python train.py --n_head=8 --activation="swiglu" --norm_eps=1e-05 --attn_scale=0.125 --bias="none" --init_std_up=0.0177 --init_std_down=0.00314 --warmup_steps=0
MLP neurons of a small language model. Each row is named by its layer, matrix (gate and up: input weights; down: output weights) and neuron, and shows model dimensions 176-271. Each number is 128 + 32 x the weight over its row's rms, rounded and kept within 0 to 255. A neuron's up and down rows have the sign that makes its largest values positive.
Before each neuron's rows, "fires on" lists the tokens most often at its 100 highest values on Wikipedia text that the model never trained on; "fires before" lists the tokens most often just after its 100 highest values on Wikipedia text that the model never trained on.

fires on: "\n"
fires before: "-"
L5.gate349 [184  94 121 142 145 126 135 155 135  78 152 164 110 130 134  90 142  91 190 106 150 125 141  78  95 155 105  99 139 123 140 129  87 115 113 142  38  99 160 132 109 115 105 105 116 133 140 133 140 160 112  75 202 118 165 137 172 120 146 121 166 149 161 123 119 112 140 132 150 108 154 126 113 124 126 158 130  77  79 135 147 142 135  81 140 136 160  94 179 135 111 144 107 109 173 149]
L5.up349 [148 146 127 160 102 179 102  77 137 140 160 151  73 126 106 141 111 159 147 137 157  88 163  69 145 149  57 120 141 112 181 122  81 149  99 186 192 137 163 109 131 118 137 109 120 139 188 173 170  88 114  63 138 112  91 111 139 173 144 169 166 167 113 134 129  79 132 151 142  81 101 150 103 120 142 145 109 156 121  68 108 110 134 119  71  96 147  98  65 122 105 154 131 116 149  88]
L5.down349 [ 42 137 125 141 130 102 164  90 162 131  62 119  77  99  58 150 147 105 154 155 159  77 117 160 170 145 193 113 133 155  76 167 158 144 113 133 132 150 160  80  92 101 131 127 144 153 122 121  96 129  78 130 149 102 157  71 181  72 141 115  99 139  89 131 122 152 115  96 136 133 213 144  88 109 124 121 137  98 159 154 150 138 148 146 135 123 142  53  62 126 142  41  90 129 124  76]

fires on: " |"
fires before: "\n", " ", " aff", " Yes"
L5.gate845 [115  56 177 113 131  68 147 148 129 217 138 132  88 111 153  98 107 115 120 142 126 188 123 175 144 124 118  90 140 130 153 111 119 188 145 137  87 111 119 106 138 117  74 134 119  73 182 153 139 150 129 165 137 147  85 146 155  96 112  91 148 177 128 133  90 137 118  88 122 100 162 121 190 126 115  63  95 155 167 102 136 179 131 113 114 168 166 183 146 108 109 141 108 170 113 191]
L5.up845 [ 76 122 155 186  97 110 126 137 148 153 148 153 140 127  75 174  79  68 140  96  95 121 107 103  91  90 130 151 116 115  85 114 123 106  82  73  74 117  77 115  88  97 149 152  76 145  93  88 131 178  96 134 134 128  85 153 142  59  92 127 177  93 186 144 117 116 207 146 146  75  78 105 151 131 114 114 164 149 115 154 117 165 168 108 143 143 171 145 155  91  77 137 127 171 103 135]
L5.down845 [151 141 130  98 106 164 183  61  86 143  85 108  92  64 151 142 129 122 101 105 135 109  93  77 132 106 111 123 171 159  96  56 104 127 109 117 175  66  80 190 165 190 205 114  71 101 155 191 171 116 146 154 144 151 161 153 138 181 109 132  92 102 149 159 148  85 141 143 191  63 143 129 152 126  67 172 126  52 100 156 116 167 125 105 152  77 163 193 153 157 141 150 113  56 166 121]

fires on: " none", " million", " No", " Yes", " Incumbent", " –"
fires before: " |"
L5.gate89 [149 132 109 155 138 176 125 170 130  97  94  89 165 103  89 121 138  72  60 124 137 118 124 112 103 134 104 113  75 228 153 141 178 125 183  95 168 128 166 145  99 142 146 130 143 142 163  62 150 112  83 136 107 156 136 170  98 146 147 158 117  58 111 112 162 121 115 144 133 121 140 127 191 150 103  94 141 159 133 128 138 139 122 131  97 189 164 156 136  83 100 118 111 131 130 177]
L5.up89 [115 162  73 142 134 122 117 126 197 158 113 112 158 149 127  64 180 122 100 106 136 108 137 134 105 137  73  83 129 142 152 100 134 155 145 170 127 109 164  46 126  52 105 140 102 106  85 192 148 163 114 148 111 112 124 119 150 106 145 128 138 181 122 149  45 132 112 143 121  93  81 116  76 188 162  76 133 122 122 162 109 172 153 172 131 134 124 143 230  84 113 126 146 115 181 128]
L5.down89 [121  92 147  89 128 163 191  93 102  55  85 166 123 119 186 115 152 103  94 198 120 153 155 126  86 133 163 124 118  92 166 133 191 120 173 166 161  86 124 106  85 109 134 107 118 139  64 173 122  78 142  95 106 123 180 137  78 176 165  99 149  77 195 133 168 176 153  93 130 169 128 129  97 156 124 160 146 120 137  54 132  72 159 133 143 162 122  99 154  85 152 102 103 180 124 142]

fires on: " United", "in", " Mart"
fires before: " States", "el", " States,", "ine"
L5.gate226 [157 115 158 157 125 112 140  90 102 152  50 157 166 126 162 122 103 118 179 151  97  76 129  88 176  98 120 127 105 137 107 163 158 128 153 177 151 107 144 114  68 111  76 124  67  97 139 163  87  89  88 110 100 160 122 154 131  73 123 113 151 187 144 105  96 108 118 117 117  96  77 139 165 179 154 144 161 160  99  87  90 166 143 151  85 103  96 123 124  91 171 105 144 126  77 154]
L5.up226 [133 127 153 176 116  95  95 163 126 137 139 120 121  87 170 121 116  96  98 104 165  97  95 115 104 122 164 139 111 164  89 142 110 185 157 110  77  85 127 111 188  88  84 177  89 157 164 100 154  96  94 123  70 135  89 118 124 124 145 158 154 110 125 112  93  91 175 152 116 142  87 150 147 145 109  85 131 118  84 142 167 208 114 128 152 106 122 153 149 113 143 107 119 136 115 112]
L5.down226 [144 126 151  91 118 155 102 113 181 179 114 146 128  37 196  77 134  97  71 157 149 159  88  41 100  94 127  84  63 187 104 144 149 170 156 101 154 139 143  83 120  96 168 111 128  79 127 129 105 142 111 119 190 129  99 104 114 154  91 188 165 138 103  85 123 120 151  78 117 111 104 144  81 176 107 129 126 130 151 131 161 143 112 132  73  84 134 128 148 132 137 140 108 250 119 123]

fires on: "==", "===", "|---|---|---|---|", "s==", " ==", "\n"
fires before: "\n"
L5.gate676 [174  85  86 114 166 153 187 104 107 207 148 187 129 116 151 200 163 101  91 110 212  84 124  74 131 129  99 122 152 142 140  90 161  84 166 131 112 166 121 117 143 154 139 121 110 140 104  45 152 136 147 168 112  97 203 110 131 164 121  93 141  61 122 116 152 110 133 109 100 126 128 149 107 181 106 132 131 148 121 115 125 176 221 109 174  95 157 173 121 143 138 155 172 187 122 150]
L5.up676 [148  65 140 158 107 123 127 108  67 156  99 180 143 140 101 134  88  56 139 128 142  94 173  87 139 106 111  75 147 117 103 115 168 131  89 122 107 139 144  89 147 192 180 119 133 127 130 149 180 181 150 170 169 158 161 128 124 187 149  94  69 108 137 147 159 116  52 114 126 130 128 102 123 133 100 107 144 158 198 140  84 169 133 110 185  81 123 137 161  70 118 129 147 150 103 206]
L5.down676 [116  91 132 156 133 156 110 116 112 158 163 145 112 119 111 192  27  92 142 159 111 133 127 143 141  98 107 156 132 123 110 115 111 130 148 135 115  86 122  65  69 151 122 113 148 137 151 100 138 119  95 137 160 192 103 101 192  45 121  99  91 126  98 162  95 172 101 125  70 119 128 149 141  98  98 198 139 140 181  99 151 148 167 155  90 178 155  99 171 152 151 105 122 141 105  80]

fires on: " United", " f", " New", " Northern"
fires before: " States", " States,", " Kingdom", " States.", " Ireland"
L5.gate282 [ 90 106  91 244 145 153 132 148 101 120 144  77 142  98 151 104 117  82 136 159  92 108  42  84 108 145 140  88 122 143 169  82 142 112 111 146 111 131 141 125 141 189 175 136  68 146 156 148 201 163 130  67  95  75 134  99 114 113 180 117 129  99 159 128 129 143 110 150 169 153 128  95 131  67 112 160 160 125 148 107 160 170 189 208 161 140 111 143 127 136  80 100 135 139 149 165]
L5.up282 [130 109  73 113 154 173  83 145 163 148 112 127 100 107  74 150 136 132 148 150 151 133 107 126 189 127  57 104 140 111 143 190 179 116 108  95 107 115 118  36 131  95 103 152 109 176 100 120  89 190 124  58 149 131  96 129 122 132 177  67  54 103 147 151 133  99  97 162 145 129 131 161 136 107 117  75 152 136 100 108 186 134  95 185  97 116 147 159 222 112 120 147 137 156 161 132]
L5.down282 [ 77 103  82 121  86 151  94  72 105 153 118 139 111  91  82 143 117 125 136 165 155  80  90  91  98  84 149 102 102  95 120 121  52 153 153 114 169 180 160 102 180 105 116 105 115 100 109  91 156 124 119 114 135  94 165 151 165 134 193 106 140 112 103 102 206 146  52 156 101  74 172 126 114 125  82 112  82 140 100 148 144 194 107 128 119 145 130 130 139 172 110 107 138  84 118 180]

fires on: "\n"
fires before: "\n"
L5.gate99 [ 89 105 116 108 115 116 125 130 105 168  74 123 117 107  95 131 119 118 163 119 141  95 191 148  58 117 137 151 136  88 131 177 163 103 131 144 116 135 172 156  92  90  99 139 174 115  98 101 166 142 172 122 102 187 133 169 151 153 137 153  99 131 122 124 105 128  98 123 135  73 127 133  61 115 162 147 110 119  91 126  37 168 194 116  95  77 185 188 148  91 157 149 164 127 122 167]
L5.up99 [151 113 143 190 110 105 154 144  97 162 145 160 182 160  67 119 174 159 188 158 153  91  68 144 109  88 130 117 124 135 168 146 162 110 152 186 113 156 159 133 104 136 111 191  89  77 151 157 167 182 158  94 160 140  88 127 138 100  63 107 111  79  99 153 103  90 124 132 152 175  82 133 120 134 168 128  71 116 114 127 130 150 149 109 126 141 130 135 117 130 165 197 157 131 132 132]
L5.down99 [182 165 113 125 133 177 206 121 102 167 124 107 111 155 120 112 120 132  77  85 128 142 150 135 107  91 124 176  88  90  86 102  76 110 133 134 102  93 195 180 161 120 119 138 121 111 135  73 139 105 153 100 135 152 132 100 115 161 102 137 137 113  33 112 112 164  50 179 177 109 172 105  97 138 108  98 129 154 145  94 115 123 171  51 130 115 162 148 162  84 124 120 158 103 163 100]

fires on: "\n", ".", "..", ")."
fires before: "\n", "-", " It", " The"
L5.gate277 [188 158 152  99 152 147 120  98  69 124 142  93 204 122 118 189 111 120 125 181 121 108 155  90 106 124 135  64 131 114 146 159 172 180 137 116 134 119  62 114  69 151 160 115 145 126 136 106 113 126 130 121 128 201  85 154 183  91 102 115 146  75  91  89  98 120 167 134 114 143 117 156 100 144 214 115 198 126 115 137  94 117 115 141 123 138 116 163 170 101 172 143 151 138 173 116]
L5.up277 [178  97 128 142 157 111 135 118 119 156  97  97 124  82  92 181 168 119 175 109 132 116 140 104 119 157  99 118 164 154 108 164 123 159 112 135 135 100 143 133 111 179  95 127  84 156 156 103 161  87 100 109 181 169 148 184 146 149 118 137 112 123 101 128 110 131 163 148 125 178  96 104  96 124 153 139 213 125 194 128 136 147 128  53  37 104 177 134  78 139 230 156 164 106  75 155]
L5.down277 [130 126 121 129 167 110 131 109 113  82 118  93 171 105 114 182 169 171  68  86 135 140 135 121 123 125 107  39 163 113 145 117 107 124  78 164 132 142 147 187 125 129 105  77 147  91  75 101  82 101 201 113 181 115 152 114 160  94 113 155 159  97  70 131 156  77 125 116 166  86 113 141  96 144 170 148  98 133 184  35 169 137 100 139 128 139 165 156 107 117 116 115 148 116 144 113]

fires on: "\n"
fires before: "|", "|---|---|---|---|", "\n", "|---|---|", " |"
L5.gate91 [125  94 146 152  47 108 160 192  63 165 171 118 133 183 151  78  88 191 124 189 185 129 165 126 118  96 111 120  94 158 162 108 168 114 136 131 110  82 141 146 122  88 133 164 163  98  88 130 106 135 105 182 126 121 148  76 106 139 106 126 152  82 147 103 150 141  93 178 134 116 161 110 117 146 163 115 129 121 121 161 200 166 158 157 158 167  99  54 164 137 135  97 127 172  97 119]
L5.up91 [107 164 106 137  77  65 144 133  86  96  78 135 133 122 161 101 105 125  87 133 137 104  89 120 144 119 110 149 109 146  88 127 188 144 142 119 132 143  99 121 116  81  99 131 137 141 154 170 150 136 117 203 148 180 149 132 121 155  46 178 181 152 122 106 144 113 167 123 108 107 148 103  84  88 136 130 153 179 117 138 128 192  76 227 107 150 117  76 138 112 149 128 168 163  88 161]
L5.down91 [120 228 132  90 124 147 103 168  81 122 179 149 162 100  96  78  81 163 157 179 113  87 122 132  95 164 158  98 123  88 142 204 135 122  85 158 176 112 106  86 151 109 150 123 142 119 123 163 151 126 121 120 135 144 169 105 142 134 115 175 132 137 167 161 116 136 176  47 133 119 105  98 132  85 153 215  60  79 131 120  97 114 118  82 183 117 106 105  91 187 204 121 138 168 146 104]

fires on: "\n", "===", " ===", " ====", "s==="
fires before: "\n", "-", ":"
L5.gate375 [113 143 102 113 106 166 155 145 115 135 114 179 154 170 112 124 142 126 208 180  80  80  96  86 133 164 126  84 137 110  89 150 138 136 114 187 109  87 139 134 155 118  97 117 120 175  99  97  99 161 153 168 142 221 132 117 118  96 116 151  98  78 128 117 112 150  71 101 117 119 130 135 129 145 204 109 113 187 179 123 158 150 174 129 186 110 151 184 123 116 123 152 108 143 148 173]
L5.up375 [186 110 148  77 139 111 169 154  39 141  41  73 132 122 163 118 126 115 140 145 186 107 125 105 124 167 108 119  92 174 160 124  99 111 145 137  96 113 193 109 122 152  89 123 125 130  76 118 133 153 115 108 151 160  61  58 164 121  82 161  59 125  95  98 114 131  45 166 110  91 131 162 138 130 145 133 135 127  87 158 127  88 116 113 124 156 144 132 187  73 132 164 170  90 135 157]
L5.down375 [118 102 108 148 135 102  98 122 129 151  99  81 131 128 169 117  36 155  79 110 101 100 185 189 134 115  97 155  88 133 125 126  92 151 116 186  91 133 129 164 137 121 127  68 148 145 140 133  99 131 155 146  62  93 129  99 184  90 104 117 146 155 129 101  45 141 118 133  99  75 109 157 109 159  73 169 115 160 119 108 152 168  82  93  49 153 203 117 176  91 158 188 160  76 150 114]

fires on: " ", "|", "–8"
fires before: " |"
L5.gate173 [155 148 130 114  63 170 127 106 164 136 154 158 165 192 108 102 148  87 153 165 161 192 169 119 137  92 143 116 160  79 168 145 104 141 176 163 121 114  86 109 131 115  89  54 117 112 120 161 105 147 138 115 117 189  98  73 100  93  85  83  92  86  90 101  94 134 119  99 142 166 136  74 208  92 163  44 117 129 184  38 118 141 126 159 139 131 136 128 127 108 115 165 166 188 225 138]
L5.up173 [132 137 154 136 200 124 110 113 151 135 148 153 155 162 135 117 156 104 134 124 145 127 170 137  95 146 109 103 106 157 160 166 123 142 110 149 134 197 132 130 119 136 180  74 143  92 101 136 183 126  94 164 133 134  97 115  80 130 158 153 123 140 126 110 143 107 165 114 141 106 127 167 140 175 148 113 116  96 119 114 135 140  80 152 129 103 126 139 165 144 114 140 162 131 177  86]
L5.down173 [146 121 144  61 132 149 152 163 123 133 113 198 115 109 124 143 119 129 226 163 146  89 137 124 118 172 174 160 136  53 161 169 100 149 127 100 136 136 102 167 153  99 114 102 107 100  67 141  92 153 121 111  57 149 107 135 148 113  88  99 141 100 144 111 139 149 116  95 169 169 176 118 122 140 186 142 112 182 145 124 136 132  90 109 161 143 189  71  92 131 147 132 139 144 117 147]

fires on: "\n", " |"
fires before: "|", "\n", " Coalition"
L5.gate336 [146 167 104  49 131  98 136  95 131 114  97 160 140 114 149 113  39 114 157  90 148 117  87 168 131 148  79 155 142 103 142 116 131  80 141  82 107  67 107 135 159 143 120  80  91 171 121 153  51 209 150 105 107  78 104 138  93  85 151  77 109 125 111 121 162 112 125  96 108  41 122  86 149  80 114 127 144 128 107 130 107 162 141 148 107 135 154 106 127 132 132 112 152 154 159 137]
L5.up336 [136 119 112 152 128  96 153 125  91 140 108 115 112 102 145 124  39 167  96 164 148 100 155 165 105 121 167 104  57 143 140  96 131  70 141 128 115 110 138 147 187 138 167 120  83 149  80 131 175 101  91 142 137 165 163 118  62 146  56 110  82 191 194  96 107 192 104 127 165  73  97 149 128 133  32 167 126 125 108 134 123 103 187 142 138 130 157 127 118 129 174 138 139 146 139  68]
L5.down336 [124  60 134 112 111 159 146 120 145 130 135 150  83 250  69  99 122 161  57 121 186 136 124 186  41 160 136 146  88  89  74 103 217 104  93 123 164 156 186 109 132 151 198  86 147 127 130 140 129 146 142 164 145  69 167 103 142  76  61 128  83 130 156  84  92 167 120 143 211 114 115 181 208  72 135 124 126  85 122 122 144  64 132 144 131  74 140 116 127  87 144 173 102 111 147  74]

fires on: "\n"
fires before: "|", "\n", "-"
L5.gate546 [147 111 167 130 137 158 167 138 103 136 136 136 177 190 149  52 134 152 131 157 114  22 142  94 108  83 119 140 107 102 120  91 103  45 115 121  70 169 163 117 170 116 163 146 130  62 154 163 128 129 160 107 192 163 138 121 100 150 118 155 120 153 132 133 149  93 143 122 207  83 100 116 135 153 149 101  63 179  87 150 114 129 126 146 144 101 135 103  71 129 138 122 149 125 118 163]
L5.up546 [ 96 125 132  86 105 139 175 128  72 131 164  77 127 141  77 140 136 133 166 126  74 100 133 152 140 120  94  59 149 131  58  92 145 108 118 121  86 115 143 144 142 112 157 166  80 145 107 152 133 194 133 188 138 194 109 145 111 110 135 143 135 138 164 180 156 129 110 166 145  77  79 114 134 135  98  61 100 109 138 146 145 147 107 131  96 183 145 136 112 116 162  66  95 109  95 124]
L5.down546 [117 127 158 144 126 149 126  80 122 153 125  76 163 117 108  99 122 125  98 114 142 184 143 108 105 158  98 159 152  86  20 146 140 110 120 157 168 117 115  34 145  92 109 153 142  50 148 141 129 151 145  27  99 134 114 147  96 104 142 122 132 111  66 144  74 145 126 139  99 217 136 138 149 203 169 168  93 171 112 163 138 139 152 126 193 133 105 140 157 105 199 112 120 162 163 131]

fires on: " "
fires before: " |"
L5.gate981 [188 154 120  99 224  96 151  94 162  74  71  62 133 106 125 103  98 139 181 124 166 129 163 133 142  45  71 137 158 130 143 138 134 107 121 146 213  94 130 108 131 139 155 212 169 154  79 137 155 137 136 122 141 116 128 187 186 124 127  87 112 123 148 153  80 113  93 105 148 125  93 108 126 111 133 142  97 130 126  77  76 173 148 165 143 136 117 168 188 127 118 146 133 156 159 124]
L5.up981 [129 154 102 157 104 118 170 146 121 124 160 138 197 133  86 108 126 174 138 146 154 149 133  98 112 119 131 122 197 116 192 180 196 121 148 173 173  83 130  49 161 156 110  92 140 114 146 177 172 125  86  60 133 163 116 107  85 134 116 142 134 126 153  62 163 156 189 156 154  88 129 117 124 120 123 106 130 165 127 103 139 126 140 157  78 128 112 185  24 127 100 170 139 141 125  78]
L5.down981 [120 155 121 125 166 189 128  88 160 134 133 123 128 122 113 112 183 124 154 162  89  93 133 158 158 104 138 112 108 149 154  89 145 146 124 103 152 130 135  78 136  62 163 118  85 174 100 168 158 173 113 111 108 176 145 171  85 115 121 139 107  99 156 149 132  68  82 109 110 127 119 116 136 151 151  83 126 129 117 146  71 165 129 119 162 152 109 115  96 112  55 178 121 130 136 141]

fires on: " |", "\n"
fires before: "\n", "-"
L5.gate762 [141 128 167 103 129 136 139 112  88 128  93 138 151 107 101 126  55 111 129 134 102 131 111 139 153 138  94 141 137 163  95 180 134 158 113 181 131  94 108  94 158 109 163 101 127 209  92 127 123 113  95 134 100 151 104 101 101 119  96  78  92 163  95 140 147 122 148 160 133 103 139 203 149  90 161 104 132  99 190 147 117 154 179 190 180 125 144 132 126  77  70 118 140 135 127  87]
L5.up762 [156 111 162 132 147  57 145 127 107 103 154 130 168  73 159 129  51 136 140 106 161 126 185 149 135 127  82 103 105 181 163 132 168 172 155 109 105 127 114 135 172 141 103 148 102 179  88 171 102 136  53 103 109 155 187 147 161 134  87 166 130 107 142 106 102 124 178 116 140 160 117 175 188 104 123 161  80 175 107 144  97 115 133 144 124 169  96 108 144 111 142 113 200 109 158 164]
L5.down762 [125  93  99 157 146  93  73  49 123 110 125 113 134  77 129 153 112  78  84 172  93 134 174 130  97 100 158 166  72 117 112 129 131 106 143 145  82  84 128 129 122  97 101 101  78 139 190 138 120 139  87 149 139 122 174  93 144  76 117  85 149 129  81  97 106 128 121 126  86 118 130 142 116 151 123  82  86 122 155 116 174  78  95  74 109 133 152 155 150 159 153 102 178 145 195 122]

fires on: "\n", " W"
fires before: "|"
L5.gate92 [186  76  93 120 119  83 159 116 156 149  73 101 226 147 186 120 131  80 125 161 103 119 111 131  96 148 102  98 121 149 198  69 132  80 129 125 147 137 113 145 152  71  95  67 136 151 106 102 125 165  71  93 151 176 139 109 114  67 135  69 140 104 207 129 202 159 128 143 152 114 127 148 142  88 143 139  37 167 104 105  92 103 140 144  93 142 121 150 120 109 153 132 124 129 168 148]
L5.up92 [159 114 107 182  94  98 153  94 171 166 133  88 107  83 104 139  96 108 140 133 133 114 158 135 136 122  73 114 140 186 132 144  92 126 122 116 158 117 189 145 152  89 140 102 132  87 157 163 161 212  80  53 107 187 108 110 100  31 133 152 139 128 138 139 168 148  84 111 130 145 104 115 145 170  75 119 177 140  86  63 104 144 163 176 149 135 139  89 106 109 143  92  79 127 127  99]
L5.down92 [111 163 139 119  32 116  91 111 133 169 136  86  65  92 101 159 145 161 122 156  68 166 152 176 136 128 112  88 173 173 160 161 121  63  56 150 163 106 126 139 104 130 124 130 118 111 116 122 201 145 126  91 182 222 127 149 133  47  99 116  75 139 164 159 173 207 118 170 165 154  65  81 158 114  84  94 114 146 134 116 162 122 188 172 172  83 109  93 101 119 134 109  76 176  89  95]